config.toml
n_layer = 13
d_model = 384
n_head = 6
n_kv_head = 2
head_dim = 64
d_mlp = 1152
vocab_size = 2048
activation = "tanh_gelu"
norm = "layernorm"
norm_place = "pre"
norm_eps = 1e-05
positions = "learned"
qk_norm = false
attn_scale = 0.125
bias = "all"
tie_embeddings = true
parallel_block = false
extras = ["capped logits"]
init = "normal"
init_std_qkv = 0.022
init_std_o = 0.00432
init_std_up = 0.022
init_std_down = 0.00432
optimizer = "adam_variant"
lr = 0.000636
beta1 = 0.9
beta2 = 0.98
weight_decay = 0.19
lr_head = 0.00738
grad_clip = 1.0
warmup_steps = 486
schedule = "wsd"
decay_fraction = 1.0
decay_shape = "square"
final_lr_fraction = 0.0
batch_tokens = 32768
seq_len = 2048
doc_mask = true
train_tokens = 272000000
steps = 8301
dataset = "wikipedia_en"
MLP neurons of a small language model. Each row is named by its layer, matrix (down: output weights) and neuron, and shows model dimensions 128-255. Each number is 200 + 20 x the weight over its row's rms, rounded and kept within 0 to 999.
A block is one neuron, or neurons of one layer that tend to fire together. After each block is what it responds to, as a language model described it from the Wikipedia text at the highest values.

L6.down641,207,217,214,211,174,207,208,206,219,191,220,203,191,182,185,194,194,228,246,183,213,193,195,199,194,194,240,178,170,185,209,216,199,227,221,202,199,209,171,196,170,189,216,220,185,182,187,221,182,184,174,217,194,203,217,187,190,211,228,201,196,197,207,159,172,208,210,207,190,215,209,201,238,231,226,200,199,211,186,180,184,228,191,184,186,194,166,169,167,218,205,180,200,191,195,198,199,166,231,216,184,171,162,211,222,201,167,189,248,240,218,218,189,206,164,202,161,213,160,203,219,167,173,199,172,194,234,200
Suffixes that complete nouns for a person's role or job, such as -ist, -er, -r (anthropologist, owner, footballer, producer, manager), plus a few stray pieces like older and historic.

L9.down655,210,204,190,191,224,195,180,173,174,183,181,178,203,215,211,181,219,197,176,223,206,176,173,180,191,189,172,190,179,203,174,222,199,147,239,195,173,174,170,211,186,200,243,191,188,227,183,172,171,194,173,196,207,206,209,192,178,180,180,197,172,201,206,192,213,207,226,225,187,201,187,218,202,171,184,188,181,217,207,212,199,217,172,221,193,163,180,183,207,196,188,208,172,193,168,198,216,228,231,199,185,225,194,192,224,170,189,161,188,214,244,193,215,182,220,236,177,210,210,226,193,175,213,191,181,203,180,237
L9.down678,191,201,192,166,205,190,147,198,220,189,210,176,194,215,226,150,187,188,192,205,233,204,201,204,187,203,200,212,198,176,207,187,201,159,216,207,202,217,214,161,185,172,203,231,185,208,213,224,214,215,208,190,201,215,183,176,232,219,224,208,195,254,170,188,191,221,254,215,194,236,194,196,230,209,244,206,195,187,214,230,217,196,210,196,162,214,218,192,261,177,191,200,188,234,189,192,209,157,198,194,203,195,183,212,229,153,174,204,198,215,203,200,211,209,234,202,158,230,214,169,164,221,213,203,221,179,210,200
L9.down890,175,165,197,212,204,233,179,214,194,200,217,208,186,177,202,215,207,192,201,224,184,169,178,172,238,196,202,210,147,183,190,235,161,215,219,175,188,206,189,217,202,209,203,221,193,192,183,213,180,203,180,188,185,228,214,200,199,206,168,217,198,213,208,227,201,170,229,217,207,205,196,209,193,198,209,188,211,184,177,215,196,194,191,197,187,159,230,201,196,256,200,220,192,241,207,199,236,207,198,173,171,204,185,193,203,224,213,165,223,216,201,198,204,208,170,230,212,225,207,168,244,200,232,180,199,212,201,231
L9.down943,184,190,243,202,187,186,160,204,174,177,230,194,172,177,209,185,177,214,247,213,195,242,202,214,219,213,160,184,226,161,187,184,217,214,197,176,232,179,211,186,229,241,202,184,186,199,196,233,193,224,182,209,207,211,197,160,189,180,195,195,207,236,201,167,207,251,203,184,213,219,240,180,185,217,232,193,184,180,178,169,211,211,214,208,195,215,228,161,194,226,205,153,221,231,191,224,223,197,212,207,196,185,179,177,206,211,220,184,179,192,186,222,213,182,192,202,188,228,173,180,194,197,166,165,192,164,210,182
Short opening word pieces (often consonant+vowel like pa, Sa, ma, Po) that split a word, e.g. painting, payments, Salamanca, mass.

L7.down360,160,232,202,218,180,204,201,162,207,200,216,236,181,215,209,201,210,225,182,207,194,196,202,182,208,209,197,225,213,170,186,193,191,185,204,205,209,177,211,191,200,189,205,171,176,191,178,184,242,225,190,230,180,203,219,178,210,186,225,223,215,208,173,171,194,232,177,224,178,157,220,188,165,200,197,237,232,212,193,180,213,219,193,166,223,186,203,213,219,168,215,213,211,219,186,213,222,207,226,190,193,195,179,223,209,205,223,213,229,183,188,184,193,179,188,190,196,192,174,195,199,207,199,199,214,127,220,211
L7.down791,199,230,198,220,186,172,181,182,217,206,190,231,187,174,185,200,234,189,219,183,214,208,235,216,177,192,232,184,216,210,187,187,230,175,221,162,193,228,226,222,193,199,191,215,179,200,170,203,217,240,193,169,193,195,157,199,189,221,188,193,202,174,189,191,155,214,193,204,174,186,192,233,232,207,203,191,220,190,223,205,214,233,191,192,207,194,173,173,161,208,210,235,243,185,188,176,219,205,213,196,209,189,196,216,196,193,201,228,164,188,153,216,168,219,182,172,216,218,190,187,182,222,188,167,210,235,199,180
L7.down851,173,217,160,211,224,199,186,191,202,178,194,192,210,209,215,182,190,172,177,160,172,182,186,170,172,159,189,237,193,163,211,203,191,205,208,212,221,182,244,206,227,192,177,196,206,213,208,203,190,161,203,193,180,182,183,199,195,197,218,172,195,210,176,218,212,187,216,200,216,218,192,189,216,173,181,197,212,196,198,188,212,224,221,192,191,209,212,200,170,193,193,260,179,195,232,183,203,196,176,192,219,219,251,213,184,190,179,182,201,169,204,217,192,171,236,209,197,207,223,206,202,218,195,204,226,246,218,239
L7.down906,208,221,180,216,189,184,183,187,181,197,169,196,197,197,206,186,238,207,199,186,208,199,152,216,185,174,196,183,195,184,189,168,207,186,175,168,213,193,212,211,175,173,214,235,168,184,222,231,212,228,185,198,221,210,193,209,196,176,223,225,195,194,194,231,199,209,191,205,203,191,184,177,190,201,192,191,168,155,234,201,191,183,202,210,217,166,200,192,160,197,175,255,244,213,154,199,197,175,244,159,212,205,199,222,195,177,184,192,201,210,192,205,179,188,233,210,174,179,186,181,174,176,212,198,218,185,181,179
Short one- or two-letter pieces that begin a word split into subword tokens, mostly b, c, st, A, O, as in bridge, block, cm, streets, Arena.

L9.down156,239,195,188,199,216,209,244,161,215,232,191,199,200,195,232,205,208,216,215,221,215,209,208,209,171,155,206,208,229,223,186,205,212,193,234,209,193,166,210,205,171,206,195,211,157,196,203,189,214,210,175,250,193,216,228,219,218,182,153,186,157,214,190,224,223,155,218,229,212,188,205,190,176,208,211,199,211,219,199,198,164,216,217,172,211,207,206,178,182,229,216,192,208,207,201,197,208,198,183,184,196,189,210,218,210,166,205,188,190,199,197,191,216,225,177,180,197,199,187,194,236,200,211,221,171,206,193,182
L9.down400,204,186,201,206,197,204,196,180,170,199,180,211,207,230,191,229,191,187,179,195,190,236,187,201,200,188,217,182,180,218,180,201,183,208,175,178,188,202,226,201,200,165,168,175,185,198,214,197,181,218,165,178,175,191,177,181,204,194,221,221,195,197,164,211,181,207,211,239,227,195,197,207,194,169,184,234,200,197,210,133,216,220,208,201,177,168,173,236,181,236,240,202,191,219,210,175,220,208,218,211,213,215,228,245,157,202,261,205,153,172,202,194,215,200,195,205,206,210,207,209,233,204,181,172,188,182,207,225
L9.down996,203,181,195,193,208,204,182,197,201,231,206,216,185,206,199,214,177,180,216,219,189,187,201,174,211,189,196,154,182,228,162,192,168,205,224,203,215,179,207,197,206,201,200,204,221,195,198,221,244,238,173,193,193,200,161,219,194,197,191,220,217,200,192,256,160,202,225,189,242,220,224,215,184,176,187,183,225,191,208,178,254,177,170,170,173,168,197,218,166,278,235,194,204,189,211,195,203,169,186,177,148,200,204,204,221,197,212,214,213,162,199,219,206,201,206,229,216,186,223,163,230,178,202,196,183,188,232,178
L9.down1098,220,163,170,175,182,172,214,194,193,209,190,174,188,228,184,206,201,204,193,218,198,199,190,236,180,140,187,258,218,232,161,221,171,233,194,209,175,179,202,174,183,182,245,210,197,171,194,204,175,241,169,198,187,219,212,195,219,181,219,217,171,205,169,209,183,180,233,188,188,214,172,188,214,190,204,200,182,226,187,226,206,204,191,166,177,207,218,196,203,186,215,201,147,194,184,233,212,198,220,230,202,196,240,177,202,167,205,160,176,197,210,231,207,191,183,201,159,186,224,173,204,225,177,200,161,225,182,230
Fires on the token right after a name or title ends, mostly commas and the start of the next word, as in "ZIB 2," "Fluid Mosaic Model," "EMI causing," "UK Albums."

L7.down109,206,204,229,222,196,228,183,237,229,210,208,191,212,191,228,211,223,189,205,216,191,178,195,200,202,185,154,158,198,214,245,185,216,170,217,177,242,206,200,201,212,222,193,198,192,207,214,230,206,222,185,216,181,200,194,207,184,208,159,225,207,188,183,180,175,181,254,189,204,210,201,196,193,202,182,188,195,185,162,188,209,240,209,233,183,258,182,196,188,214,191,194,204,208,204,221,217,220,222,200,229,176,205,196,184,222,205,196,165,193,197,224,179,195,193,199,186,219,165,190,211,193,219,197,170,206,173,217
L7.down204,199,174,202,203,188,197,229,217,227,211,226,199,177,184,178,195,185,178,189,225,217,208,169,219,215,189,200,199,218,221,198,185,236,189,179,210,209,208,206,181,230,235,193,185,195,195,221,170,172,202,177,136,204,216,165,181,196,232,209,241,192,170,180,206,185,199,222,203,229,218,201,204,185,190,183,214,192,180,212,199,196,224,220,246,206,179,199,201,203,198,185,165,190,224,199,175,184,204,206,190,174,208,218,197,213,220,175,240,160,241,218,199,251,162,186,210,190,182,206,198,228,176,162,226,195,203,222,215
L7.down271,198,220,195,201,186,168,175,250,180,196,199,171,147,194,175,247,194,189,159,225,209,197,195,186,216,181,205,207,210,158,181,189,218,225,209,176,222,217,205,177,195,166,196,204,199,185,218,240,207,179,164,190,211,170,172,177,192,196,205,206,155,216,204,200,196,238,206,186,184,197,149,154,162,195,214,210,195,172,175,219,172,207,199,224,195,196,198,170,205,182,184,187,208,215,218,181,152,215,192,238,179,194,184,215,230,236,177,208,197,241,193,217,225,188,188,175,159,200,202,200,161,170,199,193,195,214,224,204
L7.down643,203,201,184,192,203,174,176,244,240,205,173,175,173,201,200,170,234,173,208,201,172,201,215,156,203,201,233,212,203,182,203,187,188,216,220,223,199,204,186,221,207,242,197,213,194,200,229,183,214,200,218,184,203,221,207,189,199,194,222,223,176,192,223,175,186,179,210,173,230,195,196,200,201,203,172,210,177,170,188,232,193,194,222,213,205,248,179,195,208,215,215,158,202,266,194,192,192,224,195,212,164,184,205,217,203,201,211,195,196,195,227,209,217,200,178,239,224,185,183,188,162,209,181,211,201,197,206,187
The unit or noun directly after a number, such as people, km, ft, grams, riyals, or the decimal point in times and percentages.

L7.down121,185,203,163,162,215,182,226,212,217,196,221,211,219,192,181,217,198,205,185,199,211,190,193,190,238,196,206,179,197,176,189,186,206,177,171,179,200,178,217,174,216,241,191,227,210,159,192,195,184,222,228,194,164,231,195,225,234,192,195,187,200,181,180,213,216,173,176,221,188,207,174,178,193,239,210,226,218,221,192,225,228,186,182,187,194,205,160,167,199,203,205,196,158,205,208,168,217,186,179,241,215,190,212,216,208,250,216,253,200,210,184,191,212,251,201,168,187,205,217,173,226,164,180,202,166,194,194,196
L7.down207,211,193,216,193,201,207,199,222,231,166,223,211,221,199,211,182,218,200,212,209,218,215,192,188,161,232,165,206,197,178,190,195,208,227,190,204,185,149,188,198,197,214,196,186,207,203,211,242,184,193,168,211,166,202,152,214,231,170,205,190,198,202,185,211,204,199,228,223,201,247,188,233,163,231,228,209,210,210,169,235,212,196,178,191,202,203,149,199,178,188,216,195,199,194,171,223,171,189,213,197,186,156,200,185,181,162,211,225,166,194,186,216,216,204,211,241,230,212,212,141,174,186,210,218,209,172,219,222
L7.down568,220,206,229,167,182,179,234,201,150,191,183,179,194,209,178,183,198,169,143,217,186,195,193,195,215,243,239,234,212,187,194,186,195,199,199,217,191,195,187,173,238,198,227,188,193,206,191,185,212,183,190,214,238,205,185,178,204,214,206,176,194,217,199,207,176,157,202,169,197,187,212,201,214,241,181,217,205,191,210,196,243,219,211,245,186,181,201,206,201,234,187,222,194,175,213,209,169,210,223,226,193,211,201,177,206,204,217,188,189,167,227,192,191,186,188,171,199,204,185,202,202,212,184,216,192,177,174,212
L7.down849,186,195,210,202,223,187,175,210,251,213,183,198,195,206,176,190,204,206,196,200,236,198,233,219,183,211,223,202,243,211,209,195,189,224,177,162,240,191,151,200,174,207,179,188,209,193,176,212,186,194,178,195,198,234,192,171,212,191,196,220,152,209,205,173,204,196,229,188,199,165,144,222,165,213,222,197,189,202,231,210,195,190,205,197,184,211,206,198,242,211,228,209,199,189,220,191,189,214,217,190,168,189,210,204,190,207,181,189,250,169,201,195,202,213,201,163,187,177,178,211,206,179,226,216,226,200,210,228
Short middle pieces of long words split after a prefix like Pre, Ad, con, re, part, e.g. Pre|s|byterian, Ad|d|itionally, con|s|ensus; also line breaks after ==headings==.

L6.down968,207,183,199,228,202,178,201,185,211,216,164,242,193,208,201,242,202,202,193,192,177,213,221,203,162,193,232,233,214,197,201,169,227,213,239,191,185,202,226,195,202,209,184,254,185,184,214,186,209,204,193,198,206,221,201,205,181,201,191,199,189,207,220,199,203,174,189,211,206,194,222,207,175,172,218,196,206,187,224,157,183,207,178,219,213,191,200,249,200,202,219,172,224,245,206,202,226,204,200,183,250,204,218,212,204,211,189,182,211,211,184,220,207,210,181,207,213,193,177,212,190,226,209,196,212,269,225,209
Commas ending a clause before and, but, which, and the word-initial piece "de" in nouns like devastation, depiction, destruction.

L9.down239,205,169,220,195,185,208,179,204,235,198,219,210,187,238,213,237,237,204,171,190,199,171,215,214,199,180,186,165,190,212,165,210,190,215,187,197,167,209,235,224,186,155,186,181,234,202,202,232,223,195,199,165,208,172,238,209,244,190,206,188,231,179,186,190,188,173,213,187,192,207,203,198,216,236,182,202,205,184,216,213,189,219,195,234,195,186,216,214,164,206,238,213,217,165,194,211,206,223,204,199,222,208,177,207,184,188,202,220,171,210,228,216,211,174,174,207,186,207,206,191,169,206,216,185,204,227,225,197
L9.down603,176,205,170,188,191,213,167,227,172,220,206,188,186,209,184,204,196,219,191,191,218,205,192,149,197,231,196,202,175,210,200,188,183,190,167,151,201,216,161,210,230,193,182,213,237,217,182,212,227,240,218,217,197,184,184,206,222,210,192,183,241,226,203,185,191,205,193,183,181,230,203,180,183,197,219,186,230,167,204,255,244,178,182,210,196,187,203,206,213,197,185,203,240,209,224,186,215,192,216,179,191,200,165,190,179,209,254,162,186,207,180,191,234,203,200,227,169,192,210,211,193,185,193,229,214,168,198,226
L9.down785,162,226,196,206,222,183,189,198,189,228,191,191,210,196,215,210,220,198,184,174,207,178,197,184,202,180,207,213,223,191,194,196,185,202,177,213,209,208,200,204,188,184,199,235,232,186,192,220,220,186,237,198,217,191,218,188,217,165,175,224,174,193,190,220,200,191,217,185,191,216,207,172,195,174,224,243,198,228,212,214,222,186,178,177,212,212,155,200,209,177,201,228,239,224,199,218,219,177,188,186,188,223,189,179,232,174,212,202,216,179,221,192,211,214,188,240,212,188,181,200,171,205,189,181,180,178,211,196
L9.down870,147,172,196,210,226,210,243,228,216,191,204,186,178,192,189,208,193,205,172,171,232,185,202,204,168,170,207,204,205,194,231,218,175,239,183,173,205,216,185,181,206,206,216,211,198,234,207,222,211,201,197,200,194,188,170,201,191,196,206,200,183,184,194,168,197,217,223,211,215,211,189,186,226,204,183,176,187,192,211,225,210,209,185,202,182,220,190,198,212,185,183,204,173,217,179,221,202,228,193,205,195,212,179,175,198,225,201,206,199,193,226,216,201,195,215,175,214,200,212,182,208,186,211,177,181,192,203,212
Nouns naming a person's role or occupation, often the agent suffix ending a word, such as player, author, educ-ator, candid-ate, semi-final-ist; also other word-final noun pieces like cir-cle, mar-gin, subur-b.

L9.down188,211,188,187,202,243,203,231,199,209,222,195,194,155,224,192,196,166,189,193,189,195,192,187,214,208,209,218,210,192,194,210,176,173,209,204,215,197,209,178,203,192,217,205,164,197,204,211,200,205,249,212,214,208,234,207,202,221,188,214,236,182,188,197,185,141,197,221,196,223,214,225,214,199,185,220,221,194,188,180,209,188,195,218,200,142,179,211,230,184,231,212,184,218,213,203,208,210,203,211,181,212,194,192,192,175,213,226,204,189,189,175,170,185,215,228,198,213,182,188,195,232,207,184,213,217,200,199,203
L9.down600,175,219,171,220,184,189,220,190,214,229,198,180,188,216,194,166,225,203,231,215,210,200,200,220,183,206,183,229,181,202,224,213,184,188,161,215,166,217,185,224,207,208,209,202,240,254,227,223,198,182,207,202,177,198,193,194,212,212,195,180,164,187,225,223,179,167,189,185,187,220,200,215,217,194,183,211,233,155,222,197,182,184,235,176,206,197,217,268,207,231,197,207,216,252,205,187,178,189,206,208,205,167,203,207,200,183,173,179,206,209,164,203,197,217,245,189,223,195,219,211,187,199,205,190,194,224,214,198
L9.down772,211,212,195,216,201,179,195,216,197,139,234,220,223,205,204,229,194,182,186,182,213,181,192,180,182,194,218,210,221,190,193,173,177,186,243,175,163,211,203,218,207,186,235,215,216,224,238,186,186,192,195,206,214,191,198,189,213,222,183,191,196,150,199,205,171,199,227,202,182,199,199,186,229,169,197,212,217,190,207,207,220,203,211,194,184,205,190,196,201,211,179,217,209,201,212,194,195,180,200,188,219,176,207,176,187,244,195,218,205,215,201,223,193,199,206,223,192,201,196,199,204,175,163,183,188,173,202,177
L9.down779,198,183,183,195,222,182,207,171,202,202,204,200,199,179,201,198,166,200,232,199,198,200,189,193,222,174,213,205,211,202,240,198,185,207,192,226,191,224,190,202,169,219,203,224,172,208,205,208,195,208,227,215,174,240,202,191,217,192,219,235,174,214,216,222,145,188,191,188,201,256,219,219,204,219,183,214,160,170,186,201,186,194,171,225,187,172,194,220,192,215,179,210,195,211,220,187,214,185,247,212,184,235,215,202,197,223,209,217,214,177,164,186,197,194,197,196,204,194,211,163,238,226,201,215,190,210,210,178
Decimal points, and sometimes thousands commas, right after the integer part of a number, mostly vote or census percentages such as 56.36% and 1,879.

L7.down230,176,206,192,211,195,236,190,193,190,223,165,193,199,212,209,198,188,181,176,194,205,216,241,200,156,157,177,189,211,198,194,239,215,197,228,183,224,202,229,190,192,167,154,225,216,204,206,204,195,194,197,211,199,201,169,193,192,204,222,213,231,218,198,204,208,204,204,207,238,210,163,178,164,183,174,209,208,177,236,176,198,196,216,164,220,158,186,201,201,181,235,216,203,229,224,197,178,195,188,199,188,187,209,200,190,182,165,196,233,186,175,220,205,200,175,201,194,186,222,234,218,177,195,200,177,174,233,223
L7.down627,175,190,192,222,222,222,203,162,182,185,199,231,215,226,196,211,233,206,225,226,186,204,225,179,215,202,232,169,226,198,236,169,249,203,233,202,204,193,212,228,209,180,212,188,190,177,199,176,199,177,184,193,195,202,227,212,188,196,167,196,219,213,181,225,194,216,186,213,215,181,210,196,207,238,227,184,204,233,190,175,188,202,189,173,216,202,207,217,188,208,204,210,204,180,164,191,224,158,183,173,209,222,193,153,193,230,167,253,180,214,235,196,198,223,219,210,222,182,191,226,196,229,203,206,166,215,156,217
L7.down657,178,172,219,202,207,196,187,201,212,215,196,208,237,199,223,197,206,219,182,180,232,198,223,192,207,202,205,201,206,222,202,182,225,169,222,184,228,197,223,201,180,146,209,220,219,193,175,172,214,184,225,182,198,193,166,173,173,216,182,204,202,235,166,192,198,203,224,191,228,197,176,228,181,193,202,198,250,212,197,192,226,163,200,200,246,158,194,188,182,181,260,207,184,217,214,217,180,221,191,188,207,175,216,243,163,174,165,212,173,192,203,190,199,225,198,209,186,172,181,227,194,234,222,191,185,238,188,216
L7.down881,189,198,202,190,178,198,179,206,211,217,190,219,202,200,168,240,205,194,228,178,201,205,170,166,195,180,221,211,192,212,201,179,217,225,175,229,169,172,209,186,187,171,201,187,187,209,170,243,193,193,208,199,192,196,197,214,170,227,224,221,195,190,217,214,210,196,166,198,210,192,178,188,211,199,187,202,188,228,196,231,184,211,193,161,192,194,155,237,239,174,198,204,203,220,192,194,196,193,206,191,199,196,164,183,197,204,225,210,210,193,228,215,192,186,214,193,212,191,227,229,233,203,208,187,220,196,200,161
Commas, and sometimes on, in, to or from, right after a complete noun phrase or date that closes a main clause in narrative prose, e.g. "released on June 12,", "founded in 1891,", "Mystic Records,".

L9.down9,194,211,189,190,212,192,241,210,179,213,233,209,177,237,240,179,175,208,176,181,205,186,212,185,205,199,196,209,180,175,202,201,208,164,215,209,206,226,183,199,234,171,193,217,197,210,171,204,204,209,190,225,194,227,245,211,196,173,190,200,180,226,185,177,181,214,199,198,166,215,187,209,193,168,232,156,194,238,188,203,213,202,153,229,183,200,190,198,214,194,191,176,195,202,227,181,203,212,179,208,225,206,183,181,206,195,193,166,203,193,191,205,207,210,208,191,172,204,197,211,220,193,196,182,203,192,178,230
L9.down248,200,189,217,202,174,226,182,235,175,208,203,205,223,212,222,211,174,197,171,199,232,203,198,178,178,158,197,208,203,183,225,190,212,170,193,217,185,248,199,180,208,213,217,197,174,226,217,198,200,213,183,196,181,170,226,232,218,200,242,191,177,214,182,194,224,178,204,203,211,227,166,154,185,210,219,207,221,207,214,225,212,207,167,195,220,203,188,204,217,175,174,214,197,239,214,208,188,204,204,205,208,220,197,212,226,186,198,205,179,223,197,189,183,198,178,224,210,197,204,173,198,193,203,237,188,202,222,224
L9.down265,218,224,217,186,173,197,190,198,178,228,220,177,196,216,236,166,168,185,236,211,211,186,211,207,189,200,181,173,198,191,186,198,205,180,156,220,206,197,222,177,208,206,240,199,215,195,195,204,217,185,216,198,207,192,175,190,144,190,212,169,193,171,154,167,182,230,187,168,202,202,160,183,219,164,220,216,222,213,188,226,212,223,205,180,196,206,192,187,240,199,216,202,191,196,189,199,176,209,224,217,186,222,199,197,220,213,161,195,216,199,183,240,191,202,195,198,164,178,168,191,221,203,217,205,180,224,180,170
L9.down711,178,217,227,197,199,204,200,213,236,184,170,203,203,231,230,206,221,200,191,225,220,210,176,198,204,220,217,210,194,218,204,210,226,232,209,237,260,201,183,206,171,229,206,185,203,230,213,201,179,187,199,167,208,195,247,225,165,186,178,197,184,202,182,182,203,168,206,226,217,203,179,194,158,187,207,196,193,242,245,212,182,207,187,175,176,194,210,198,212,181,179,213,183,225,222,206,208,208,211,202,186,198,222,236,219,207,208,174,201,189,225,219,210,225,166,210,203,199,180,168,171,173,241,186,209,196,200,249
Word-internal fragments right after a prefix piece (de-ta-ils, de-c-lassified, per-ta-ining, Reli-g-ion), plus dashes or line breaks ending markdown table separator rows, and year-range digits like 1931–19.

L6.down308,216,193,180,208,209,196,174,216,205,220,216,195,181,218,170,212,212,189,207,234,210,197,200,174,208,205,205,236,189,215,201,208,181,212,182,218,214,196,219,214,181,203,161,209,203,183,210,213,182,219,208,194,191,238,206,236,197,185,205,201,187,192,191,200,173,206,217,177,201,207,189,217,190,178,222,177,186,200,228,205,218,153,195,192,209,204,193,184,194,186,188,193,173,210,217,172,145,206,229,161,125,198,204,191,235,206,200,218,175,176,180,243,182,233,193,209,200,191,206,198,189,186,203,214,203,209,172,194
First digits, decimal points and commas inside numbers in conversions, stats tables and dates, e.g. (8.12 sq mi; also word-starts like knee, while.

L6.down28,206,184,174,200,236,185,192,196,235,194,186,194,202,159,217,193,205,183,233,184,220,221,190,161,175,183,186,193,198,195,188,198,201,200,188,185,205,211,208,199,212,173,134,187,203,202,185,216,202,159,167,196,189,241,207,197,195,172,177,163,190,236,190,143,222,209,211,205,179,176,183,198,245,207,179,174,225,210,221,209,207,208,240,171,190,180,194,216,212,229,214,217,213,218,190,206,203,184,236,207,188,196,197,184,193,210,155,186,194,201,191,210,188,222,170,165,194,180,206,152,208,230,230,163,197,202,196,238
The first sub-word piece of a capitalized name split into tokens, mostly "Pa" (Pakistan, Panaji, Pacific), also San, Ta, plus change verbs like became, moved.

L6.down275,194,228,192,220,224,196,217,192,200,170,140,185,224,232,160,217,220,186,238,199,219,166,193,197,197,177,192,197,204,215,190,193,188,206,182,208,214,202,192,198,252,207,222,170,172,208,208,209,159,215,194,211,199,201,160,230,183,177,183,196,203,208,189,217,244,192,205,214,180,165,186,219,192,213,206,149,197,198,220,186,197,233,222,191,178,204,194,223,211,217,228,209,181,202,204,215,229,159,204,209,182,190,212,183,153,147,166,168,243,192,214,216,173,226,213,210,221,199,210,211,204,173,246,210,244,179,217,214
Second subword piece of a word split after a Latin prefix like re-, con-, in-, comp-, as in re|s|tored, con|t|act, comp|et|ing.